config.toml
n_layer = 22
n_head = 3
head_dim = 64
qk_norm = false
attn_scale = 0.125
parallel_block = false
init_std_qkv = 0.0332
init_std_down = 0.0
lr = 0.00281
beta1 = 0.9
lr_head = 0.0084
seq_len = 1024
steps = 7383
dataset = "wikipedia_en"
MLP neurons of a small language model. Each row is named by its layer, matrix (gate and up: input weights) and neuron, and shows model dimensions 16-111. Each number is 500 + 50 x the weight over its row's rms, rounded and kept within 0 to 999. Numbers have three digits each. A neuron's up and down rows have the sign that makes its largest values positive.
After each neuron's rows, "fires on" lists the tokens most often at its 100 highest values on Wikipedia text that the model never trained on.

L15.gate135:450437438461498490493449603569427399474478514472445601525501579565485532469569596581552468531414542512511458533397512378462506494455520441450583547525574481546469515561430505581421587517579446460443545423563522465454517413583579462545537563492392507455550466488508478590515581469509476494
L15.up135:543582508447557459449537522486436485501461489503486599532479517584493498484507503563496445596454486485567543514518449488510558562406411406466523540531435523616462477513470488436517564497524473516487622554525470472441503511492582479518523497441506501418494424482498504557532500508421492402
fires on: "\n", "ol", " (", "-", "al"

L8.gate170:476510427492483487600548508481511552538487572514592410477420456518569452443539487557549461557473530500525574466482463545486471586457489578511485416434581514553489489491490513512580437538526378547538526501525580412548492513479557523434418490515500497526452474423488399558523456489484563553
L8.up170:508503461501583459447464559549447581466415513495473514438469392455478544471506550562555476562508562513530485451468545455538454584464467471505541533480569495443535559490577506583550393495474456446610572536558544507520477468557476467520511409441451525524500442491550472520453421532481522401
fires on: "ated", " from", "\n", "ested", " born"

L16.gate40:408474475471528520409506509567548481464533525343484513516439435520521540552544508500463436489555511553447498470505461563493486492523503466539466504484564456558570536485569616528441482452484523473416411447518435517548522551503441556492415470406583466524469477431424510530564440541509484559
L16.up40:508474533485514516478533475455403486481553585476504491455497479534486586493495517538570508509497523507535490504474425467498450549493445496397464471466546440453447561552579493495601444523592554565442434655484528565450501493479518462483439462434430512461481544439569449399510510496459462451
fires on: "-", "–", ",", " of", " H", " F"

L5.gate116:475530399478538434515553526519553477502535536508382584479399564448439471513523505490503513432469503421439519531557440546450511515457534566481445439536558483480557470515529571494485491486455594552486407497502467608519506475472521478538484569495512529441484476564458528521487553560568561358
L5.up116:633427452531502534584510561447459602450396583515576519495461563616545595500563535455521510462423492571571415491464523479563473556442470407502612608471518525517487530545507521498455542458448408565549580524540466600518518474483518562549498440476555558534486516437441579488477456417519492565
fires on: " they", " g", " she", " They", " their", " ="

L10.gate143:542567486474465531477557527528513485482531567602447503435431550515481534558454503383571390497446485469456538432439505484490441517518535542613505488385539397548498484518530511472509399497492412588529524471521407485512383500529510501493458535458477458535489492571585466449463420422470485480
L10.up143:516519524525455429455452483546501535447401471437559551432545509534531527483426551389549479418489433595412568373476399524489437538491506546554446452443469455488454485602557386553455419459499439569511534490517455530438470533571579483545516485553510545548550518485634556489482470631416533441
fires on: "."

L6.gate130:464607414522382589569535522583445563444455553589604504466531547508490460512472443412537532474530502466546516464498429556471509499519464456542555527521452455556525558493535564368517490439517452524513451535575463513503445467403515513438477536441473345502490499448583512454484573543515518412
L6.up130:565458547520534507451424525472538470535531494535565451570465487486564458534437537475627526473487403519409515512575582501539519458474547462489514460569540391601575513456494500505406360490502516446488577444564502490462536558555457514532575539506572427503506472454621530528453457560509467502
fires on: ".", ".\""

L7.gate61:463600445568561546579475515558481472536617545474536458637404453461547496451433525475499548477609479449458477479514508576500509554543474507453563473557498525451554518546587485477493441547464405465490512544547455571491602457504446456493504492454418495470511498421573536526505463538399564466
L7.up61:456457503466589418512543496481516525436558514475571497486454463455435493493416579541441535471478477446516510445507469484553570402436497550552584487492565460490472542535504485506545431470425456536460510436488609477429479583473536546516462472480562453549445489520541487568575487622596507431
fires on: " =", " •", "|", "\n"

L5.gate99:418526500433529549495565428537522436542517391408572465507576483552522450489387564493514461455432440469444459484411466570495518444470514589486427467562459472575558463470581499538555545590523454471549428507572515522501582596519462515399468495524502534539467465555465445532456522487539493512
L5.up99:494466461548596613446528521565508498599497457555508483407532478583558595513543501468520458479504525484434461470414515499474492489442488499534439500434521522546443554575542413530515588521542480457589515446496533443456496517418409519445540480434463448453534546415508420521431444431500523512
fires on: " direct", " fl", " form", " comp", " o", " feat"

L14.gate89:494499548499533588407442503510411536522578552566508563514503509483511461581541580565525505490537539434638444502570551371503496548462492419438533489460533415564538556561456462481450458601478404480539591533445442438512471518580551500585492521526456534481412510446530534508435518394449512519
L14.up89:524555452530568439479561490449420497639514506529490499531465540565529500508529516500537430455516540559604461433487429583527526492451526426511453457454523529498433553549525400452505537508498518476491533535568412447515463492484477554488546425542458483542494569392459513561562561525488525467
fires on: "\n", " |"

L10.gate250:426537613491466483487435532442525536443545524588439500492516521610547477564529430501539506432501531471553429475481559502570444515450416557546479569493483426525552504488545477433432390565514544550486424554497474528539551479602441460544542527513467462582516511515563471503537439434455444545
L10.up250:512490516486503507479592471450496567504481473454495557451514395563553509525498501418495547399572532463476432481529496528454451462434462518481550557507529519456442394525470503555586479462525571353510606573439447460472587530432444503378522493484488499488508533507452503578511473444386497438
fires on: " of", ",", "ens", "es", "st", "ou"

L18.gate39:464461502423537496435468597481463529351551517544515529506509469587507492532450528450483411426537549408476443484494441472579520494623437555495493605523524432507377487489496582442484507475454493523426473552449517481487519488539473495426508503551505564566458561482637452497519454445484425502
L18.up39:433419514545472444493512489563536466495500455563485411489427557485563483562570566473417531523482415457438474514609571467518520529424452479518464467484447552542498464372500484470517488486490471501516522540434472344491495531449471534424406552472471529491413576579526485655585447531527517476
fires on: " of", "if"

L19.gate32:473510625464544474466451483552407461423439485606491500542471422547514477559527541531511507497457495440479390495483498526575461527596531507542466548405461529553504591486504543479453529479518536523395495468436519509558485468465509513520491420496512519441439500532534482536475469524457430469
L19.up32:555473554530475500522490446543465472465513482569454563521471500468510552511506591499538445478462580399509528435549559464559513442466437500539555510479474455544453557428528490363537528500597525561509513456421455564453512525551524509512532543523457505408656478404510483637550554575483555547
fires on: " the", "g", " in", " of"

L7.gate63:580614395538420512484507552501394532519554520442493585499502555461455485527560508527557513611505501514458574499463502557509518489481511478461542439437490509562468497445498580438566483521574563471478526433587508592470519499494482511509560478500441492435591524502579460513425516439551497542
L7.up63:427430471498518563507494522469414579458513469568581522479447534520547537511465535466502451507519589559600484516427468583526476524514498542515493465521435456396410465497448462448521529528414572461531488585546416462533503556454458423510478484549459489471557532493483545497478568508488468489
fires on: "–", ";", " After", " /", " car"

L9.gate84:512548504505495535446575499568458496393527479427413517540471523381556535524528533504449464431532448499501390456506447487424460500471505476619407560533566454451595537484498534507499581386436490429527535523484499493546569516482417526471457503409528449509615477503464592461393546579500459527
L9.up84:570497484499475466501477531467470484396455604519455465384490476475507534530467487474437458477609538500502433524451475457565510555416445388561502481442534428482481438589478391481482541478524477502606495575480558456625545443521450478485503380466599398529537397456517518436502450417500469531
fires on: "ound", "-", "ever", " ob", "–"

L8.gate134:544541450475539436590573600477443463544485565539515414483442487435531523501540429439476535485550508422500393478514483503407495581524429496439529513575569547493587454470537541445530413453406415565450535537502533469462505412490486459496383561457453575521435462436508517461546506529470474472
L8.up134:499474536384478418429533532547497549571424554430489497427519565425474492603452477465536518477365474408477492516536429549525411473446548489547460559486552492540537496461465525499445510488572553412532516557513486503461511504594533506505521542499608521476406430445537532578538487468564478448
fires on: "\n", "-", " •", "9", "20", "1"

L14.gate70:503435458512409499447546545451497463491421521422437531533530559512537427506557483502555478459413475540498463471477386409540596576592597553541474453546524356587529498507451464528517492480506470430476497612464427522517514427555456523425542402430509541528580508466567495464494533406493471488
L14.up70:457523500461420549501510486488408440458569496473436409414386618476508517549355526519421578486429484454445539508533476479502480474378535513510502493473491486490511538483531440472457575419491515496479504556447463453468470581442531488393456428548545600489445494510521500521457476529432519545
fires on: "el", "ill", "if", "ent", "ust"

L10.gate142:456506446480476453580428482476400476360432507549474471501478551550420586553449451558521509449463615521485505421478547568638556504529589468462497558491472519536395458479405524454553394479535538460484526548476420524508517364466490520517478555433520543548481579509433545472475479547435467526
L10.up142:475588524403482374493406497400478533534429504471454510457579473573400476469472548418547574543462529440503602506531585442611554464472569529472516442538530554460494426528493441518588447499507487496516538587500584462469460575521565552486532529496433449494427616517504555515506465530513473470
fires on: " f", ":", " st", "em", " sup", " pr"

L15.gate221:488609475472496471525499505389581501416526520511396458512443512540465460433553473525559545546598396535533410551504501505488565424502492521380613494544431538485494436484584571460461469447559507503481454573476530548559499588467484548535494553518482468406447513490521479489510474471514477548
L15.up221:504559581478505550545550490486417553384472343549504470543409553523476362570482399531504500558514484472458433506503466548533465546446386539499444606577497513507407474501608569489520540467450530559513468480498443543485485493405493523453446492546509507455468483517543461507490589471534555518
fires on: ",", " years"

L2.gate228:445507411540520496441585537522380434507495536555524480548556426592510463527514512468499490472475467500529462454464447403563486596488502466481585464434543440545447467573524540538530440481477405476486552534459540582496446571442547516497367474408488520410419472519544482528413508495508590452
L2.up228:567502489504586466442420574532485505475510482532510564451441504514547438422574493501562494575511512571504597461449414570520558527574431427432537517469468458464395542614525488520532531456439483584563586434547419421550387510496426487474481488487580417480498429470550524577469457426470543436
fires on: "\n"

L13.gate177:501609528493529445527450458494452540520537477551484498493460484475465462429535507437449503449491546487620497578489585458551461433429493433432532506534450540478477498500598448454445489509429486511454526516499523530518374518554588547558460481557513513525495400588498477492427434534368377506
L13.up177:549520519494468430562557489510463496495456495449410476525457502495546436459599537537579514449472501515533450499556518427375483354504503439480483506487534523539435523551520430407576378497615524450521529421557493496469510502450437440521616451508547471446509521436580491473529435561410576428
fires on: " inv", "ur", "aj", " ref", " gr"

L13.gate103:628515513471589494469533527474498562532472490520507598523401500529616443490546513541539442478523542563490530483431441520506574455486471405418433529482597455530452501543549554424480500502454412496526456417511534501565572372471552472515502550456555472533471477505563555462471478461482598493
L13.up103:498476497562547547478349506450458484522533473493514460503445441528491506454546449404517533513398474432494469572597497485516576513506402584544565376571477524462544394472570388487484559554385490537548514586525576420532480534473452576484564469577437512449426479473457449418500484419510451509
fires on: " to", " in", ",", " on", "un"

L18.gate164:500490509507554541447440570492372536521562525474563541474521503510424404527494484501477575494478450540475470487522468524526488480522528490484413593519485497521471607587623431463526532580544492480496438482522606524429469573545465482409460437474513477509516545403501473593555516431529542461
L18.up164:530476517376576451496587513514492536452556477450546418531462519513487500543590484507580445451506599438571484488600546637513573479470531545580460520579605441486506544508491482510481467458479511467560497516431508490457519448373501445454528398528581439528521482589395485527495476502617517459
fires on: " main", " major", "arge", "arg", "ld", "ower"

L16.gate66:523498422488457481606548602496459519465479379529539537498464508519472533572432536443555513418471530476432535548551467497580513481525484464483518601586539435550424601457509541526409557577476521474480490514454456567562522452469502496527491620496506548518434544478567507543450554559532460565
L16.up66:440506488567508519491464442430460452589478505518457440537490503525505505547557528397483467395477540502483543439581437474572545596516511504503599467491514496515463555541523512526468481493436492449458481538540444431370550442484436580485520526399428503480471571486449599435489515533572496566
fires on: " f", "st", "and", "nd", "f", " st"

L12.gate91:500571554506513401474511524541493540517554499440534576512589514440472535592540486564447400401610442449482532495488543596447483448561541443478551533514571521452459471507567532534452570514448489468467539504597526481537554510512507567472583546525459565456531529500411549539505576571473446554
L12.up91:538499526480521478567533543562449503540496545553484474472488510537521476530506585501450514476530497579445503505597584425555522508518586471488555557452472584441471450455540489588492606434426572425448523499572522533511583398459604482501514474449425531437567484456495485600482571532380585498
fires on: " res", " pe", " s", "z", " It", " co"

L7.gate182:513596436510512605582525526541519508458553592550458493530457434460537479529462460532537611535413510472506588407494417532518422579391499539555521510493389506599503470466461490459444507482500492596553537528511493488444531590475463496523500492438477502402503512426554450493505447446497558437
L7.up182:458553462543540530521454476508570463502496540437437541552448477429521510498488568490490638521418510503441609468502458608533401408497515560566542530484517545597506487435451554506432510585548514563577549541515430507404543579488440437538525494414469454446551465404483487548464499508516479466
fires on: "==", ".\"", " rec", " describ", "===", " dec"

L13.gate221:503582383484471472454522489460433422600527517434455520536499597460470450545507572516519567451469446550542542408459430450523527513480536529550560445467489559504497475503536548412536590459440436471475459455594541590508520418464540498501481544567475465420503511486457531602424538554525474465
L13.up221:588461443419564492573589486513533551456407508562464469503536525589471542509416590488532575547508566481533506509516431408499566563546490425511530487540465538584539519551555579553468513476526461503482439479506452504485473495479516509579528533525490527536487412550451506575451425499436554558
fires on: " They", " they", " h", " t", " also", " ag"

L14.gate228:532541526522599437473498465510501569550526553492539490521606524580431450407458478609565576514381506426460487562447504452511513546505388436417455571563463488523580529483511501396564501591469444432472468522525500569511463586468541532528522432564561609530421519478565466499551552514583527485
L14.up228:429439530505469525427584429456571505519624475455524448559482508462461496660477465582508470562467647445525421506472477508562465421436509535596429422522519440506496530437584468508499403503481522466581524504541517471440500499450410502542510515455457505481482532534494327517479392510508363443
fires on: " a", " o", "arge"